Weights of a small transformer language model: attention and MLP in parallel, 6820 steps.
MLP neurons of a small language model. Each row is named by its layer, matrix (up: input weights; down: output weights) and neuron, and shows model dimensions 192-319. Each number is 128 + 32 x the weight over its row's rms, rounded and kept within 0 to 255. Numbers have three digits each.
Before each neuron's rows, "fires on" lists the tokens most often at its 100 highest values on Wikipedia text that the model never trained on.

fires on: " |", " 20,"
L7.up1454:137103108109174175084118170134146094133085221126101124127127126118084089130061089169131137167175141136113094121159142102131141081181068136115137115179157171144093119072121070078110112080120135076137114185138109129113161142103165156093104160159241073149145135095126182180147113121140191112086079072169089182120145081044108080145186143169161169148138128139121192130143141155104162099146
L7.down1454:128167120082154119157115097089096099178055130135095154196124137130127170095081136135141103111154123120106095100138123191132089160137161180070148104119131132136162100170112137162127052143167122144147107127091093148126145116129151091063157171117138133179151153127149124196134127092143122109130091161115114071104194118131131146120207167158117185075189124155151145112142153130098162158133

fires on: " in", " and", " a", " member", " of", " within"
L7.up1364:135117135094093159168124179117133127188097082131157164121129122122128173117123124106125067100164145140139138108169172144153108148122152177116098141106117132138087167136124160159125158131137166115152033119107143150123094132125109140128149109126196122188169171109182127086143101098170082114145051099112149099148064178154191106144114074092126128176150140108079217169175134114146125144211
L7.down1364:129198107100204142136062142142129093171164157154119124120048130124139134151106144155120154160090181064163132088124123156093112086119188069110076092129160112129121140084093107189139109104131128152160173139105150115109079130142163117083171134127144124148139093091182122200172063134111144157134146102066180142105132080096193173137162126088127205116094082075142152169133079135097208118157

fires on: "===", "born", "\n", "=="
L7.up550:101132192133142096138144174092142093089126071166110100105082149034105149095116141136140158099144159097150135070104161131115152081157134115119079122124074079147117149137172094145168151120117108167111108149085127119132166138107124155077117148130149110109155075087147048077135103107126103084153172081158165150107146045165198129118156102096129121174106137124092131103143045091190109107182
L7.down550:062122146157083161133092139113115118149143121127138145115155115160097068119188161080156167124136122129124100122141130135162105092152148155154122141168089049109097160172104167127162141119064165154105152117083133146146159100102122150156153088153131145132188100106117164149143167139102181143113173139075122164203103147169178065186159153132078149142196128191177108117136137142133163121201

fires on: ":", " date", " as", " including", " result", " that"
L7.up649:120153109132080134145093093113147114147077161132161156145131123105102101132088127090069153081143113084113097104072101091111182101097147090066095158159140111116089143127160128140155043146112118159170112134175086130137153112110197181105126121182137084146135088096115126159155119064100138190112056116080199132114098140099152120200136150159115126110173098103131137150148130095112112093182
L7.down649:130135131100099146113164180121178160058161147114090082155187103117092124179192197159106084154143089102165155173168115152160155117151134107134138119158095048088101159132168100096055203105168103162108118137165082086145104133127120137138085150109149198128134170114138153089114046113133184060104105123141084109162146118096167180150065139115108188102053051120122130109070169122135101164114

fires on: " |", ";", " N"
L7.up1553:101124146154139144036114202120139100116151102099101103133183150080115137099143122104204108140128087108130095145190168118119107102149082102124105103135147153147097061124100106140078188122086122101132104113118195141127081109079127142098107126165109160134166086136141152121078158131165207073113117116074109137133123132176142119143158140109159107126137101166142205179105153116151080074132
L7.down1553:138099194077087111151153108175105127152124100132131176150156061062122117063162082142139097096168105091130143164152150184182130122055121115134122095188154146113160167124122095134112106148126113129176099155121084142120171202154129107089163131157121105134189155127151189098100169146120161102118142090119164084141167149117091161209115193103155174119114166176090164058161110089080217079145

fires on: " President", " coach", " president", " former", " UTC", " chairman"
L5.up959:069150144107104099144100184122159136128103089136168141087111139133145115129106087202119156133048165158143089114164097097141112068145135181155167118157162151119110141150099156138093167114130104112170163121142155110156167131160092134173109148112086120170085108083140067167093162130124121175082186116126114098110159115083143115146113076103082133103177122179135145129182121133142123129084
L5.down959:108169126175118187233167147140109120149158104122137112173154160126139118114131065163128080136133155125149149095163125089182094114184111132096169189109133117116112055157100120134088144113145107128150166174084205137141185163176147157158104152144082161133122130147127120117127136183098115158184060139103080160124109136093076182147180113127121188159180102176131102170157136118113118125096

fires on: " and", ";", " as", "-", " season", " for"
L7.up950:085111192164110172130134133100171090146111182146065168128114099099170106089130105157192076144075119169112108118142122146131178101139105125149140127154105135134149100102114145130136128114074051156146130190098037087140143142136198203101058089109102102130156142104149032079180164168097103149102131169150189171194146108157163170168098164128138132151155065088055133088142177102092135081189
L7.down950:062134119130123116181117153109154098086153161114124068124123010152132168123091142109133127150176138107141093077173067140231198089146152161138070168111134158089107191107064119117128118147108156127103143123106124138132103089087149128117088100134146147136124121090111111082117138138127160029127156086058124185143151211125095095117116112107117122072142157135164176156091125117162130130160

fires on: " and", ":", " as", "ing", " having", " he"
L7.up365:088108131134106181076140133173146127120137207060108105183085134162143123080150160167085077076087143182160051164099083094124109100146111114106148147154174131116073150162111147151118120120081110172133092151115047136126161101069176133144069091152114142081151094061196136145082156111133146162059128147095165112170105210142195151134122107104155133136103159143112201086153141158108140150132
L7.down365:059108135095098078150145167130166108078160138135124112147134077118135106115114129055138149139117089097185089147161166140157167129089147173140025094124068153133144132134120089132061139086135044118182140106122140135174071135074149088113116118132098169199126101165101152152090126125100144108096075091156148143132147173131171114123104135126152108086158104120137132136140155157148085138088

fires on: "ing", "s", "d", " between", "ed", " film"
L5.up1637:071129130169150107101195103190050138131111172168112163159102104143140169130142157088118214132118128125103104142181193145195123143145133063086193091139188160132076142120065154147152112098125152156118166125148089120083185142100168100159115194133218131117136155143113132150140115139092081162137133098156120122142072138187139145150161137159102150131119154165189122103148135116131122096143
L5.down1637:091205070094086154133177159176139172085061069142157174133134156141132143076114128099162067075138135146132107198168088095139199136100102143122122146082106118120085122075111079156113086131169114164104125180100078190126168092084156136155152183162046196135060150155186154145139137142125154165124115099148108107055114129097128153103121153132167155099116129116105137120124104147143100209119

fires on: "S", "T", "\n", " has", " ==", "=="
L7.up913:135120158162113107155052173041129116060142099127144080102084135130147128128174115151088164109188160163118112158114142147081105133129135141104095124079063146140145102110085166118150116138109127092084158120111088129151096104117136137106184102124086154181123094096077114166100150109128127082041154176099161114143122123084142100106136133125146153147131140192121138124101112151100112160122
L7.down913:089194143150087139144128132068149149118100136118172061113121145165132081139132091113139159105115090156158142110076098110109078117091156138084122144103135145085112133127126173150152160147108115174107134182117090096126082156160142106116168135109123116175170103086079139089149177096154175124110113147115132158137148157119157152135136111144075143156171079140116136120155133164106139047159

fires on: " a", "\n", " part", " an", " United", " member"
L7.up513:146162177128104151091141127075141113140175115134092139167173123091130168117100097168107090099123119214125156141102128088114130142115074094139094129117201085149104132140165138073141139099120118106124097068092138132137107121116141172104161198094178129110150114120157125124132100121044108141170057142156137099100112151126157155123159117102177143137105163133162137149106145125134126140135
L7.down513:025101118070143117136142133146129179127088067126083102130082158127136119059121136112126182134157148163137127141069110148114150130125154113119133114132085172156152168097088175151097110166141098109131197133125074091097091154127101083140098180106154088084135139131148110110172137106106205135193198103155125151103131084160201165153147198172160127177111177147119090177111118116168187142140

fires on: "==", " by", "===", "\"", "\n"
L5.up214:135132121079145102095134133120159105170112110116137042160177147112108117159167104140111149113171160116114095125118100147037113107128097142150145150152135117125095115157120119091143153110144111129120116185136117126151122169144174101134120144153152126137167103130073107174139154092136149070129136159129123144135087114146097133091090116112120157141117115184182126082135104169159087068139
L5.down214:130126102185113177120148112155110119190080087143154127167120175135146107153154138163123123133130073079153126134117131085092141167142106107145168119134154141123101106149091132127100135173181138197162110177106110135156117159130146175162140137148121090125127091136122189107143141170148136210123146154120134105175082144111137128112149196077084114094227132152121151118190127108102037114154

fires on: "s", "ing", "es", "m", "go"
L5.up1098:175150142140164103202188114118125147120161167199103153151124119138122149119132158070147129111120147104085118119112148199150127114099080081124104103102128075155117105142079163130181104140107150083114111081127117109121197181111099154129079144134171186117139157123100081109161076153110132131111185162209168113062173136112110127138093118158125153057151125103130114122064101139178179137074
L5.down1098:087148104094127170099166169087106168072172148117127180142112174111116091082089096103092148082101137163100122145094150150120133167162108105182121097107127171161121095174139149074161094121112132151144147095094116140191165126174183099139132175120118143149111129154128154116118154123198121122125078132128089118161185167153141162112119123087142117096127091144120165116112115224116188105108

fires on: " in", " his", " a", "===", " |", " "
L15.up790:116095150126142147167120095150125157132076190103103068090093118106156136104168138137124165122150129119150170117136147146153090061156148084144197125136098074146126150135137085162103060089157179113142107132152179085109093182106098073209143123109154140115101110115081108097140103124171103127126116167136118059125097084085100140144123193112159120126126118151046100110149148110158088121158
L15.down790:105169150134109064161150060123114107173147112151119167129166082173175105099099088102131136193110072093114063152144094098092137097173113097092107115089114140156115135105057135186125119194138099098186123113203116083116169144133123065141131128168143079105125133149159125087183165091072103115125113194106140142112091117105194110131134123112079101153140153128207067088096137123081155132067

fires on: " of", " so", " used", " using", " too", " served"
L5.up272:162113132122140061148120111107161105118111068146132092144126090154130106146147083153107176215103126185101161096108065122110126154191163081162091191157103110138113131104155087139150170155089172110080104152161103163152174089111199104148155123072132151074162114155089111084129190143151145077171150094124128097141108161146090141131127057166192150135168122140086135141090183177181112113061
L5.down272:132105083168134118080068145175165099125104125170131099115109174096110066136045134163113116139083116115150103171125110207121121097161141120123107226214192117094171136153121141197130146163135157043119120100101158138120114175170171129095092164141127092157055105176150060069131168156124131092147124153128157152086134100104141091112114141113173157120141093146132124083132150138134111123112

fires on: " Institute", "a", " Republic", "ia", " Academy", "ya"
L5.up59:161099080104098095120110130105120165144117119094072127146104077144153119122169116149122132140136096156160111154103097126152141219091135081164074123107135131075134141111166173142178098098160072089133111158127129159139095127168109104099110110153099088115183136154140041172133118130135114060158127084146139139145102121064150113106110131140126102125159150130118115109127148132144166158162
L5.down59:120133096127101179129102128153089165121161133128123161122102138069170097133057155106137131132132158104115137089158135179189118139143108134120174041085136098104149146123154111180124178102127144150114144134112136096159165074108153090142174134112080110132126149163157127189149071146093127129192181181160122167084142114173070179128170171062139136137117107196133089073100140158125180154144

fires on: ";", ":", " |", " and", "\";"
L5.up1734:110107107178079112120110124064119115100165113073162103184103115147140139140109077163131071147083120175117223183085096061168092099090076158150125082189146106165123092160150016188138156056139116190128111143116097134136128128147147159151070084067092136119116119074144063148065086137075162122053118163151138123182101099172176148096141123109131117085096142144144125062118166123145191158077
L5.down1734:152178190065124113116094117145151066170107172194107148136147066092180073146169153084106111165155172141136141110152163159092146111140114128110143193171129141114139117113138142128164137147063142134140134117134120170179157097089115110112078131119148125143131132102159135086122150170121114121160144121164086128181081186185104112189074149165127116163111116079164134147174108122104121130163

fires on: " a", " an", " this", " first"
L7.up766:147126111165087117113143143119162176178102150078094166131192123095177141076096146115170129137197169133158163177147128117124135192148159135208112172127107191116093106111043143118106083168156145137136117070124117104165069121098145171165124101170114139126135109106166144127190198065132168144106065099129229086187154116113166123131143116122137093109181137080139152071110113197123146060157
L7.down766:060105118058117168130099094106125177120148096124137083107120184157135153091108100111105140059088107097167156069147152139126061124170179094152117103131109176117159114089106128107019120074163044109096139113131115132076072166148118147204073112153170134114153140087079140121128156145110165083160115134103127137122133156136095139116161126174106151137115114106099083104198120076149168134145

fires on: " while", " so", " where", " before", " as", " such"
L5.up1373:125131183084115138174096106130091157119143111120155117105158157139156129181103127149144116119132132095154079145129128072173150102155108118106136148127103160111147114184090088097117100119204140127156140126171085138181059142143160099120132155139083132118126131155170113075182095114096117146106142111112148107163121152134157035149073154145131163154148109116135081062096062191132091139174
L5.down1373:172106073125148187157161104145130052126087172167176136104159091078158167159140127153060170164161094124139114085141191128087162115068108151113187169134107147133118126054098089101180144158152091098120112114194102113130144151106121152184095130121149142119139111138124172128140100108151188111117178086128147103147109133146102119114121088106122172137107174165057106067120139121144120122121

fires on: " in", "\n", " by", " ==", ")", " of"
L7.up1552:151219108171172102111132135092142107064108156127081066136132169145083115089099181109221162134133164176108119117149097149112089150169163131122122172115158167144138077149163138082141158125152192157117151135094160137127109135142139145107100144115143172177209124082109154145138144135112168123142116119106123091089180074125111154089180110152161175131074125138119135090179100128090082121180
L7.down1552:137153137128111129113112121134131148187131107119142181167158077093137121118112091137107077099117143088134095177076154155118109154096133146147142109135095150129161084175153095175116170100145094136165086116108081150161190134148102160128158103149149110125038147076150133127134108132086120136123166193137073184115068148092150141095187122174128148068165152108075112142192157109090113125120

fires on: " |", " in", " 0"
L7.up1769:140135078098135082044136078162157077135140153102152100104116143169095099204127137162143177131148102097111151146161188121159148128118104124108199107112146135153138094091113097191097090130094177093161110208139234152122040123125156137150130155118151148106139143088176112179123117157147161107079114113051138054128164133109152132167166137142118145100114079119104105177200115142115073106117
L7.down1769:100107185084105115143158101180098133165132119108134181213151095115154156097114136091129165124147131151082101213129140070115125112120139126170140118081161126139134073172171130127154100079115053185193124140156092087140172064082162165094147127099091134184143149134086162130129165131064150073141159150144068057099137093106166142102145171097116157131054099162120123108110133120047092178150